config.yaml
d_mlp: 1024
init_std_down: 0.0
lr: 0.00955
lr_mult_o: 0.845
beta1: 0.9
train_tokens: 902600000
MLP neurons of a small language model. Each row is named by its layer, matrix (down: output weights) and neuron, and shows model dimensions 16-111. Each number is 500 + 50 x the weight over its row's rms, rounded and kept within 0 to 999. Numbers have three digits each.
A block is one neuron, or neurons of one layer that tend to fire together. After each block is what it responds to, as a language model described it from the Wikipedia text at the highest values.

L5.down78:632583444572513516486466512531579513478498484448387538541529426369557574518446483502528482482489449581629613508627549475440474478519462491487496511505464539507518493533516554426533476450493548528530484455424524556525519567504484475484589427486513503447444510494480516490516464538412501526
L5.down442:474532527424563513511443481523466525574460547548350544527506592533595466481461504439509515569470472616508481500395450478531488438459541528496479536354519396510512478544540494492520610560515430399541660481551510505534481496531543467503516622382509516482516536538493470461529483464554549475
L5.down446:529501446496460471504470488493485531480518550558440576576469517446453452545499482439530460511449517422578544455527514521489437488464374395524553464512479540557420638590536507383530502552415487493539554561528482428428491486541426446556468401464514476436543542497542469487516544515520507613
L5.down575:562509440406586555544468504476479624512477462558544617443630437613491535450498527597528520583440525486499506531529424566535447470417537484480527411511487455576486503502414535448539514468498549550539470488466519498524465619490512543509553465537485478486518595520499502458556487538444479400
L5.down723:490479538538458525484539525491496504520494461486510469470487412476507555459500530377525514516508499598563547387496497490520543473411452516498531553434512502569533580516491448487490506394571470530519561445469486501515534512422664433474512531505498441458454474425546471448491479530535484465
L5.down804:535534430459499613444388526600449460488476558425550568458467394485482535482468430517579465527426420527525505457529497509437531567495447485508495507515511460470481504473530459471544458500473601463428459474451532384526569501460534450510509512438384513418515487430547443520536538377488554506
L5.down938:404491503561507427475496416516529498502467524476455534525548484383460568550573507509458531494506481490530443575499488484539438448442539500514495481475543451491470504449440496502487555453552524536543474623461498559484426558540488462493465441517445473528441478545465536564480533440468537551
L5.down991:431448539578480462481535510571501517517466464519514450532525454551520540446472558531447544569437456570482499380517515565463470524530407467518471507394429472520509544476460527455513519510561380510389511453464482564493483459526505534555498583403480400535499514426526418542449460535462464451
Responds to: Apostrophes and possessives. Apostrophe tokens in possessives (Hampton's), contractions ('em, 'n') and football goal minutes (16'), plus possessive pronouns like his, their.

L3.down69:452446574402499584480521512505521516479550435623525604445426496500491470585502533584492583530594457476499591532496421575459512515558550449594480424465416514522587551489499533501548523336548497478559443549547461501472523519585505490486594484420470565480462564441566491412505486514546510478
L3.down119:498440501496510514487402440437464561515540500400469486598570440440486517464432471478481522461434494486565500602605471546495502453617531652476473403460529531443518453502494517507533527472442504484449526466438503472446514463521592480595496488457562534537498394503438483537541473519472507523
L3.down156:539561582473454488444564627453534630581517520441482449551506543501437483444546481381472497552577481465429444481409479525481434502478494515553498462547432480540511567559414562490520527467514531507487502424465472587426479546424558531500496512511546434415490524479544417476440450525526508435
L3.down365:541421467469569483514497480504476526560474558542543552550540529545565497590537501510472405449552512458532519441519522555420461472571432480498566328594440517500513522541418494416451489557413480473458608485561555505491444566432490613487555500453478452565520477459519451499490526502447560471
L3.down574:478419516544392518535511472500496487415428459468551587488496468518471439517599481449496480483615555525480524507477483489523464410437462422539492500526453380441595525521517497475545516556405605503564422455447485431542504544509517580622514546568532526429451531474505491483471502568528601445
L3.down597:489511584503472503524530523534480376524407522483491479527525476530405562524533461419506458508615521517458533535537569460516529566589476532500466500563547483510535532440524530499506476507467523494459418478602479543484546531519528567566530601431559457546422461542472465532473541530526423545
L3.down675:483455448481570551445552531524480448510499500432380532441461503549455608470543440500512456562523495570453478533477423500545509579471491492539500468571567487510453445472496504547422389553516563530530492532560509492405555537488506579540494534487479562563549470473464500477476544510462519421
L3.down754:584495533471524475465536433491454577533478513447482460507486456424586439490518578495541436537468510567544497522554431482486487439571483487394502523514569478629463552506547502506561491405478543505489487457439502561508555455522495498421436505481513444485573480458603532581519490490478530450
Responds to: Second subword after short prefix. The second word-piece of a word split after a short opening fragment such as co, pro, Re, O or A, e.g. co|il|ed, pro|ud, Re|ich|swehr, O|zu|s.

L3.down45:556519451440494543509462508463598598490566472474540517542333483482472484394569438484554522523531539424459507497479458431558432491528464600469494448410517529539488494571502577573530500503556545596557493508587510430483558549468524502411563501584452449507545484531485384466540567518490487531
L3.down54:554500483462498540407464451459438582542493489534487495516401484520459495550450466521448449459375566566521562545502476511447464610552523499501560580432517419544459517587530589501440566516483475476488492586444409456503455471563548549549507539457455481461445449492419560465482460472454459509
L3.down114:446493454506487565516473542500465427515428488479416513530507505513589394501502539461551486473557409497490471520428405519490567416504551548554504472497506583493517473535533591521476559619470470392487393550432506518632471551546518476492537519558457441431536457526540392516531446508480500549
L3.down118:566505410468452415541475465497539504456480476488448545486542487510537599474510552505501524503517487570561518591547573469524516523475456521439476480424482536541450463488511359516480458510470533516585486531494495529514493519398477617406595475478504496504442473510553561458546482443463424533
L3.down278:504514521571538510427437477494542484520463495479446540510484503426563580432560437569521493480421568567549549474510545466560518442549522566484552510523543514537441633502502519589456577613478486441438399636562596443470465373506491520528534554524499493486553424528533514477536359449503557470
L3.down506:571501492510459532478480411452562569458455525481585577497480575563546539503534506491492436503502477569506482510513481538506520509459505447544437453445432464562417571435469530433434502516410516490444506527464496489572485414467553387536516544514574521456436508596471453469487457472489433461
L3.down955:560491560561506463460505565516484526581432582506549514626490569463517413494399566490523470422493488554512503494562428440496607540521484513562504401549529509534449474533508523457416565499526445513533426486373494518500416500468446541431414502557542501511431546532499588565451522518576516508
L3.down987:553418392493454445425404443469467488534470464524438566556548546517554570484527510647502494487451563575434474614515573516446507560477476435503507497545490569458495583513528485470498426482472431475455578431505494363513531460564401550471590520515456527502606460513467431572546526479424473468
Responds to: Word-completing suffix pieces. Final word-piece tokens that complete a multi-piece English word, often a suffix such as -ter, -ions, -age, -es (screenwriter, factions, outage).

L10.down595:508548494518551546531438511508441380463456498582528633542408547435520481570564547564458502569378462486475507495487454506520521451488519487614516570612502489404503587496480553467531560543553554546472403463519551580545402470438553522515466532505458512501503526413551476528552436441460436486
Responds to: Possessive apostrophe. Apostrophes in possessives and contractions (band's, species', wasn't), plus occasional word-ending pieces like -tic, -ine, and "for" after "known".

L3.down120:456435524575526461482484589414409521522401543527534448521524512537545551528575418428434495520466521457553475495477487411416500546425465476511492506485462620509516504471399611495495594491450590537467532499493483394559493459517496475514508507471632523536525520581462548413459480423494483490
L3.down159:446450486543478361501429546495469442510471571531413505483502488492594466436532509487461513499418431664423453462398499548501544457509593484432470509539527517441545531462440482453600475490474494445485569522552482530443606544512505614453477553599480586539590412504462474560626429549482498579
L3.down167:482395383620445457474500522525544468472584516543555459616493466429443488445573581465543535473478418450470558539471528463522509469542511530524546576550539572582525554485531516479453592514564548488444464456470547514447521579486402573515419426432472542491524471527494523436432516546532550515
L3.down353:475460592482422506495501533485530538553522448443572509533490539405455509507492453546470579582482539449516419508498411477494494436494491344626456515396486598485433553490517466513513509452464524468422489458472538586437519484603431423535513442455532626505511559476522450584448557543429546426
L3.down376:564453416519560515442454428564418499409466531466529559508492530527464514506497590498455466527495465481549462534607516542512534461487553518544550538534496492569416435457405615494509456492451502505545480493587452498551490486484474509572421431489479361477436479604573439569467554520523470505
L3.down460:477546609544453504524539522382478515482488482493466525560567419451478533482439542541525514540423586456477437500543427487517473450511561415512517562563518449535433475502572478454422545641450400552445532526512505477481443464586591504565548537495500583483475517491548452477504524436479607496
L3.down898:516421562540496483420495523622434563550517504430468504514581594484434576439590533530455590547547521456409478556494412474460545499498524521497488467574542584526552513418424466601546504468492578374513573500532516471415476522521557453473472465498548520467441504566595551468455461505546498412
L3.down983:551444622457424509440492559467480465449479562523502432532502511503473481556453498458502553544450549492603471493539402488526493454554379535506458455507471522598530523511510403552553525501523567442541476516461550538478554431516433557625488561541536508538499469474483482446436572536525497486
Responds to: Possessive apostrophe after names. Apostrophe (straight or curly) right after a proper name, as in Hampton's, Salisbury's, St Andrew's; weaker on pieces inside unusual names.

L5.down74:534556505411563509565497452443515581474545542438457469536433516471489449523430515431554593478522569513543444484602451504431540437493377442482438474495542522469500529495486460540522559588456466467407597512553485533464493443460438508507555591560503529539493483446474580655435428447478518361
L5.down157:567487516483448510473479375491560533529571401443571433505449510445517499467492396479420422462488494495456466509533562437539442576521529408538505562489503494568537486548465460448523544462474536422443614566471521464436565437497479487502450540456527424548601443551461552541483473609449600484
L5.down244:524550535498508492559467467535596488528516452425421609538541479502512481465536530423499599499577511539439571426515465454614509363471470428528486441448590428538548494509519431528478526549496470428470475546540444559469461456558554451531601447570538550491496599444529536482460555520492523384
L5.down288:563446452484459450509525582524469561479505425495499510452452457411433515469484497500611423492571601474420415540562427515462515477490569425570595517499546486462546497529470518540552511496623504430503580538469531540420442501488507523512462504464494521618474540514602437491592466570483496466
L5.down393:493441433547608506445504490540499473402495446502554422582535479551410457444467539544525518498443520485525592539504586510481529557540487543512546465576556523509512423470468559588430494419443485482528488545523522429465548498499483519489463503573553543398471450514566459554476587536539531595
L5.down425:546528401557529473543510478475520494526549459384451519526420515469462482517551472578522596516550507471459499489444579546518497516600477516502486474500496608510469551446482441541541442492611410432548467483419507452529602505403474527567414569519455526432503477503511508507475525551455469470
L5.down901:511495546546463489506376558503555442534427452470482527474531453460470465498540484502566523404524473564413462500572557513615516501410460501516576451568599448618563432518455372535592490478554447524514424566478496549484446460478506467627471499557459463492494476498522457559458482608459441515
L5.down986:568463466533500557506442472490486546413531445377574464487457589508505476503561424468527470490364447424498507519481536499482489406590443446390502461458462491542553512459486529512524531461459568523536450505495460482472543496443479515532464526510478458520615531557493517481514455527560519480
Responds to: Mid-word fragments. Second word-piece that continues a word split after a short opening piece, especially "ir" in choir, as in off-ender and boyfri-end.

L10.down282:514531542524453543487447474398472453575484564585535524542487472559456525560523522543569509454558535472572414473468551564468448504508493439529563475550500558484384517559490397397423435573443552487502468543529481470440409415602517502384556469516542466496552464460405565448452486412433470519
Responds to: Word-final subword pieces. Closing fragments of words split into several tokens, especially names and rarer words, e.g. Sabba-th, Alep-po, outlas-ted, Orléan-s.

L5.down59:535477525430573467471536473537566418511500479480570491463389458455499509495460585471511477485568475413449557492610468545493535459507495511544546527478575558413482541566477520498575493509558444544551441563540529509514469478545434493486481504516556481486497389515403543551511473579553522502
L5.down143:476461462442513553458517532645553569465495472540519437666429439418482532563604527503493487654472487476453479496403516449469512512469602442545536475614494464550478392430420526492426445402477379492583480491433414488536533558397457542557490407532530506468501494526542454508516511500426444430
L5.down184:470452528475479547491589484433539463483486451606466532494494567498489477442575622389534421481544518522442554410575494439412484473515428452528486478536537501481555408462450519481463463536482493524588603492559431525579570508549411484518545471476486453422529511508505466516518455496553623649
L5.down221:485462539539489556589571487501556512553509491542477453486564553506524553463482576534457429537552509514443495510460468441539433499566558477382490427506572454451452537469483422443500517439401425611471481442519467608552540456468404461479446461496527511484523554460498538459464507505567456487
L5.down729:636477447476424473436540417467510497477538499454478502490494481463509385469523526554470607541464602468505446526531554568445486412571456521575521544532491563444527502498467527476491596523602493445525523510580418447421549533461413555475444601573487479559507386452491603493524523521576480476
L5.down877:410518570451478578523429547432483544571477470537587443607533476445467542481472548590515476526562466546545449535524572480510534515407552524517435475439457615423432519520533439417519517512438490398520548440476501532485585533415471495473499605450557446538524517477558486409487464491513518588
L5.down947:518586532386525525435421443494587495496489474459481512544495530504473380442464514494416515510422479508522499512452444473481445510605496515435536488445470484461477526446513499475487472499507487385518473492558494486524504549570536418500479546547547547418511498424412528556489366474526489471
L5.down1000:528516465461482434489439432471512518523543470524542522461531505425467594549545525585397531509538493459448465534454484511560520440527411431509485431492567496555416576530480429425413514536601440537551557517539561427529520479507470512586564486546519603562535544509471499497409518434507492504
Responds to: Word-final completing fragments. Final subword pieces that finish a word split into several tokens, such as Bangal-ore, fur-man, support-er, femin-ist, usually right before punctuation or a space.